Weights of a small GPT-style language model, trained from scratch on English Wikipedia.
Architecture: LayerNorm before each block, no biases in attention or MLP, capped logits.
MLP neurons of a small language model. Each row is named by its layer, matrix (up: input weights; down: output weights) and neuron, and shows model dimensions 16-79. Each number is 128 + 24 x the weight over its row's rms, rounded and kept within 0 to 255.
After each neuron's rows, "fires before" lists the tokens most often just after its 100 highest values on Wikipedia text that the model never trained on. A number after a token or word is its count.

L2.up837 [102 103 104 121 145 116 105 105 132 122 108 139 147 122 145 106 161 149 126 144 104 134 118 152 186 112 125 168 118  97  95  77 102 104 154 127 112 136 142 112 136 114 148  60 108 107 165 192 139 106  94  87 141 104 118 128 125 123 112 155 123 104 139 122]
L2.down837 [153 150 124 148 123 136 121 139 134 169 118 140 133 137 125 171 134 119 151 130 139 118 163 141  95 136 116 106 111 156 126 148 131 162 101  73 121 137 120 129 112 127 132 169 103 132 132 126  89 148 152 138  98 165 126 103 101  88 105 122  86 147 152 139]
fires before: "\n" 33, " The" 9, " In" 7, " He" 6

L2.up466 [ 88  80 136 110 110 153 171  92 146 122 156 113 114  79 106 107 134 152 160 149 163  94 103 110 100 127 143 117 104 141  91 176 149 166 132 132 124  83 104 103 108 137 118 146 150 114 183 139 118 147 102 127 121 125 158 163 184  97 122 114  85 142 133 119]
L2.down466 [138 134 118 115  99 133  86 112 121 128 140 100 151 146 131 156 104 112 179 135  88 134 176 125 143 148 111 127 104 150 128 134 126 120 164 141 141 159 108 147  96 111 117 140 133 143 148 147 162 128  95 109  97 136  91  82 132 101  63 124 132 157  95 166]
fires before: "," 26, "." 23, " and" 9, " |" 4, " the" 4

L2.up828 [122 126  68 164 166 122 111 112 120 104 116 151 164 119 145 186 179 143  97 149 155  81 117 151 136 130 143 157 126 130 128  90 118 139 138 134 148 153 133 109 107 141  86 111 124 152 130 133 143 119 115 117 124 142 146 139 127 157 137 114 133 101  90 117]
L2.down828 [159 102 151 142 121 138 157 142 109 131 147  51 162 114  96 138 122 118  92 111  97 132 189 112 165 105 151 112 100 147 110 106 138 113 121 162 132 103 174 155 141 123 143 124 173 127 138 112  97 123 110 162 143 140 102 147 138 154 113 132 110  98 171 126]
fires before: "|" 45, "\n" 24, "-" 20, " " 4

L2.up105 [115 107 102 113 152  86 141 143 160 114 133 123  79 117 130 158 146 116  98 105 147 170  83 104 168 152 135 113 101 133 108  82 138 157 130 112 135 101 124 150 156 129  87 150 170 138 139 144 138 102 126  76 107 106 145 172 163 130 149 174 136 134 136  90]
L2.down105 [179 128 131 144 173 155 138 145 129 165  95 111 147 107 140 106 123 120 173 112  74 136 192 124  86 112 131 137 132 142 147 125 128  92 141 166 125 142 142 112 120 135 142  87  73 101 117 116  80 137 160 159 167 147 115  94 152  95 126 101 116  73 166 118]
fires before: "|" 43, "\n" 16, "-" 12

L2.up3 [159 144 146 124 106  97 104 149 134 101 152  90 137 109 112 148 141 142  93 137 126 169 126  99 102  73 110 136 111 102 142 136 125  76 118 159 132 140 121 143 142 143 101 157 121 116 143 150 113 105 134 113 121 137 110 141 139 111 102 125  74 170  91 115]
L2.down3 [119 149 167 146 147 107 132 102 131 165 113 136 129 124 163 125 144 152 130 133 136 113 104 149 150  98 184  98 134 150 124 137 147 130 141 113 147  90 137 163 104 158 147  92 131 138 120 129 124 134 115  85 127 121 141  83 123 149 118  80 121 124 111 116]
fires before: "s" 42, " Votes" 9, " P" 4, " |" 4

L2.up1071 [166 144  99 149 159 113 127 138 122 138 127 137 145 138 118 105 118 112 127 135  76 145 151 132  95  95 166 123 147 110 129 155 147 124 151 118 149 133 166 108 130 151  91 166 117 134 138  91 116 113  86  94  82 114 118 108 125 157 132 117  98 103 117 101]
L2.down1071 [145 107 137 118 172 109 126 142 129 120 129 139 132 139  90 133 140 146 154 145 105 118 126 149 143 170  94 117  90 121 175 150 135 118  94 142  82 140 111 108 158 100 147 134 137 120 126 140 120 154 167 160 147 126 123 161  95  83 138  93 129 142 117 170]
fires before: "\n" 38, "---|---|---|---|" 12, " " 7, "s" 7, " art" 5, "bi" 5

L2.up1038 [ 76 117 119 167 114 185 141 153 148 133 192 143 129 133 177 124 128 104  98 140 161 126 158 132 147 157 169  97 126 160  87  85 163 122 133 130 129 118 146 111 156 154  89 134 141 130 150 120 100  90 107 107 101 105 123 129 103 142 140 113 138  98 133  63]
L2.down1038 [161 138 117 169 161 108 102 128  98 113  84 105 108 141 100 143 122 132 159 139 100 143  89 133 139 134 102 135 144  76 131 188 127 155 110 133 147 149 104 133  96 125 138  91  79 156 135 108 155 124 143 151 153 159 112 115 147 145 139 143 117 142 134 167]
fires before: "\n" 52, "|" 21, "-" 9

L2.up764 [142 154 147  82 131 120 136 110  99 133 163 107 167 152 137 142 135 129 107  94 139 114 109 106 148 139 104 128 126 141 138 151 120 108 159 153 141 133 130 144  56 134 128 143 161 141 103 108 108 158  92 122  99 132 119 114 156 130 130 100  85 137 110 127]
L2.down764 [120 126 132 154  83 124 136 166 132 153  94 130 128 118 122  92 132  99 130 127 127  98 154 127 174 121 150 161  62 158 106 105 145 123 125 149 120 113 121 133 110 130 147 108 143 101 165 145 144  95 110 124 123 105 123  86  96 111 153 129 154 135 116 145]
fires before: " " 32, " to" 9, "3" 8, " Candidate" 8, "1" 6

L2.up724 [177 175 155 177 131 127 141 158 136 139  89 133 152 110 110 131 119 146 113 141 120 132 113 156 138 128 118 176 170  96 141 101 130  96 143 112 117  98 123  74 153 164 125 131 112 109 134 154 154 165 142 122 133 115 111 128 135 110 140 104 111 111 149  66]
L2.down724 [125  97 119 119 120 123 147 130 144  92 108 123 131  84 147 166 133  76  88 111 132 170 103 136 136  89 136 145  97 153 144 134 151 145 107 121 176 128  98 168 140 134 154  95 146 131 179 128 105 128 124 157 142  94 112 136 127  99  96  96 114  85 117 137]
fires before: " |" 23, "." 22, ")" 5, "ko" 4, ";" 4, "0" 4

L2.up311 [ 89  67 119 161 108 140 108 105 135 162 134 117 152 136 140 153 126 150 156 104 159  86 121 136 124  92 104 132 103 136 124 125  96 136 134 125 153 144 126  74 141 114 140  82 143 135  61 133 146 133 126  98 144  98 155 128 127 120 117  97 142 127 120  84]
L2.down311 [133 132 116 145  79 119 145 144 152 150 132  96 120 149 125 102 121 107 135 141 132 118 152 141 118 135 129 107 107 124 148 136 129  64  93 160 122 141 145 118 116 168 183 122 172 106 114 103 111 120 132 141 115 121 190 118 141 113 117 136 146 153  94 120]
fires before: "===" 21, "=" 13, "==" 13, " an" 9, " a" 4

L2.up543 [169 147 143 139 152 111 115 139 140 121 158 186 145  73 125 116 110 168 172 159 160 146 127 162 111 114  87 158 163 154 103 116 141 129 121  92  93  91 130  90 139 135 131 123  89 147 102 106 147 133 110 118 104 159 130 176 158 136 108 117 137 171 106 136]
L2.down543 [123 151 137 139 116 150 110 107 139 113 131 140 141 104 128 124 131 110  91 127  74 139 144 151 101  75 120 107 170 108 128 129 111  96 134 123 164 134 147 160 144 156 187 122 151  94 152 123 105 155 140  96 133 115 129 138 137 142  99 139 121 100 134 133]
fires before: "s" 34, " |" 7, "dale" 6, "min" 6, "ha" 5

L2.up803 [ 88 120 134 177 148 149 137 117 107 111 148 154 154 197 112 152 156  83 109 126 128 154 126  82 130 154 113 143 177 148 123 118 130  83 176 120 115 137 122 124 124 173 108 108 141 121  96 145 170 144 102 159 111 142 131 127 143 121 150 153 169 115 121  80]
L2.down803 [108 102 128 134 141 128 107 134  87 148 138 126 112 116 123 103  99 147 120 116 109 128 126  92 231 142 149 144 112 136 134 169 129  85 121 125 150 139 124 117 159 141 148 102  86 135 128 135 108 124 132 145 137 132 141 153 149 149  94 169 135 117  90 118]
fires before: "1" 29, "0" 24, " |" 11, "2" 11

L2.up1183 [119 111 153 120 125 131 127 128 111 100 130 129 185 123  84 147 137 110 136 152 155 147  72 146 137 126 168 143 150 133 149 109 103 138 131  97 130 125 107 173 105  77 129 103 124 152 152 136 126 129 100 125 115 131 112  91 150 111  97  84  99 141 150 123]
L2.down1183 [150  61  82  96 155 136 110 105 136 110  91 155 128 137 121 137 127 130 136 140 138 123 155 102  98 133 112 141 117 138  90 142 153  96 126 107 146 123 106 142 150 148 181  96 143 150 151 164 113 130 134 107  98 165 174 161 158 139 126 135  84 156 110 106]
fires before: "\n" 41, "==" 6, " " 4, " from" 4

L2.up992 [133 125 115 133 113 121 106 117 111 147 141 114 126 132 124 152 168 116 113  94 103  96 131 120  85  99 132 155 120 128 129 158 151 137 144 155 140 131 158 152 138 131  98 129 119 130 135 158 123 128  97  73 100  92 143 102  87 127 122 103 139 102 132 123]
L2.down992 [143 162 129 126 107 122 110 153  99 119 122 124 163 157 131 146 141  92 122  92 116 160 108 151 119 132 107  88 121 180  93  97 113 144 156 129 112 116 113 139  89 116 114 128 121  94 114 103  92 125 148 150 158  99  78 116  87 113 110 125 148 130 144 142]
fires before: "|" 51, "\n" 18, "-" 17

L2.up1498 [128 111 130 134 136  96 156 139 129  85 129 124 130 129 154 106 117 125 142 145 124 121 164 117 136 106 125 139 120 126 110 112 143 177 154 121  93 113  97 120 104 192  90 114 146 132 110  81  82 165 132 142 134 135 121 121 102 126 153 138  98 157 139 124]
L2.down1498 [112 136 110 111  63 163  61 115 113 100 130 124 132 131 151 111 133 109 104 134 136 111 142 112 136 134 137 118 121 141 141 123 139 146 102 126 131 135 164  96 132 131 149 136  77 106 141 143 149 102 144 135  82 135 155 136 135 104 111 105 129 107 126 111]
fires before: "s" 52, "\n" 9, "t" 5

L2.up1187 [115 140 130 133  83 141 172 129 141 130 116 140 116 131 124 142 120 113 140 123 123 115 110 180  67 144 143 142  97 180  95 113 117 160 155 134  85 121 164 127 134 127 103 101 136 158  93 127  59 139 108 120 132 145 128 126 137 137 141 125 129 113 121  70]
L2.down1187 [167 174 147 148 125 152 108 144  95 151 141 133 141 153 108 121 136 126 130 140 142 132 115  92 140 129 134 163 128 127 157 142 100  96 133 143 113  78 134 127 118 141  82 147 156 112 120 142 159 140 142 122  96 151 130 110  98 114 114 144 114 119 138 153]
fires before: "\n" 29, " The" 14, " He" 6, " In" 5, " It" 4

L2.up819 [106  98 146 168 178 119 115 124 143 144  90 100 147 166 135 105 172 112 156 142 127 159 160 122 104 178 160 139  75 137  75 119 122 156 163 140 109  97 136 153 116 111  95 111 132 148 141 116  99 166 147  94 128 142 135 171 124 144 190 112 111  74 115  88]
L2.down819 [152 145 117 165 122 117 114 180 132 111 109 134 114 122 113 130  98 128  80 134 117  75 102 152 135 123  91 142 127 133 156  90 116 114 128 147 115 178 130 146 120 104 144 107 145 109 158 164 150 148 104 144 131 102 107  95 111 112  76 116 149 168 190 105]
fires before: "\n" 31, " The" 15, " In" 4, " They" 4

L2.up1083 [127 153 157 150 125 149 160 145 156 142 159 145 113 161 146 120 143 126 125 126 144 143 124  70 151  98  47 104 149 150 128  95 117  66 157  81 104 173 108  99 121 167 139 125 152 137 104 144 157  94 158 129 128 121 131 115 156 134 149 129  96 127 124  90]
L2.down1083 [131 140 108 149 109 131 129 125  83  88 153  97 103 127  93 161 141 157 132 121 108 149  99 109 145 191 115 140 188 115 128 122 141 140 115 167 126 129  92 159 153 100 155 138 107 111 166  88 142 145  72 141 128 120 150  91 133 128 126 114 171 122 147 114]
fires before: "1" 27, "0" 13, "2" 13, "3" 7

L2.up766 [130 134 137 122 116 135 132 153 146 118 200 112 133 110  92 103 159 126 120 141 154 171 137 104 155 130 153 113 155 144 118 108  91 116 130  89 150 141 118 145  79  73 170 108 116 128 118 103 123 135 123 116  89  94 137 144 162 119 124 131 105 145 124 184]
L2.down766 [178 113 163 147 166 127 108 116 107 122 134 136 123 161 114 137 170 156 132 148 144 112 102 156 119 130 183 161 176 176 144 141 150 123 125 135 136 152 125 171  80 140 144 109 127 127  87 128 151 132 120 144 114 146 142 137  93 103 124 106 139 153  64 163]
fires before: " |" 33, " " 27, "8" 8, "3" 5, "6" 5, "4" 4

L2.up237 [ 99 153 124 104 161 174 148 107 147 117 147 136 156 151 112  75 131 138 165 145 126 130 119 124 162 166 116 111 111 117 119 108  88  88 196 130 125 123 127 133 127 133 131  90  98 174 137 134 121  89 134 112  92  97 114 123  99 158 130  91 127 153 158 141]
L2.down237 [158 118 143 136 101 120 128 152 121 119 120 153 124 113 180 119 122  97 139 112 113 126 162 153 104 129 164 100 160 118 164 100 137 117 111 130 127 106 122 146  71 137 105 144 139 167 121 119  73 149 129 113 140 146 138 168 155 133 150 147 136 128 145 112]
fires before: "\n" 38, "|" 38, "-" 16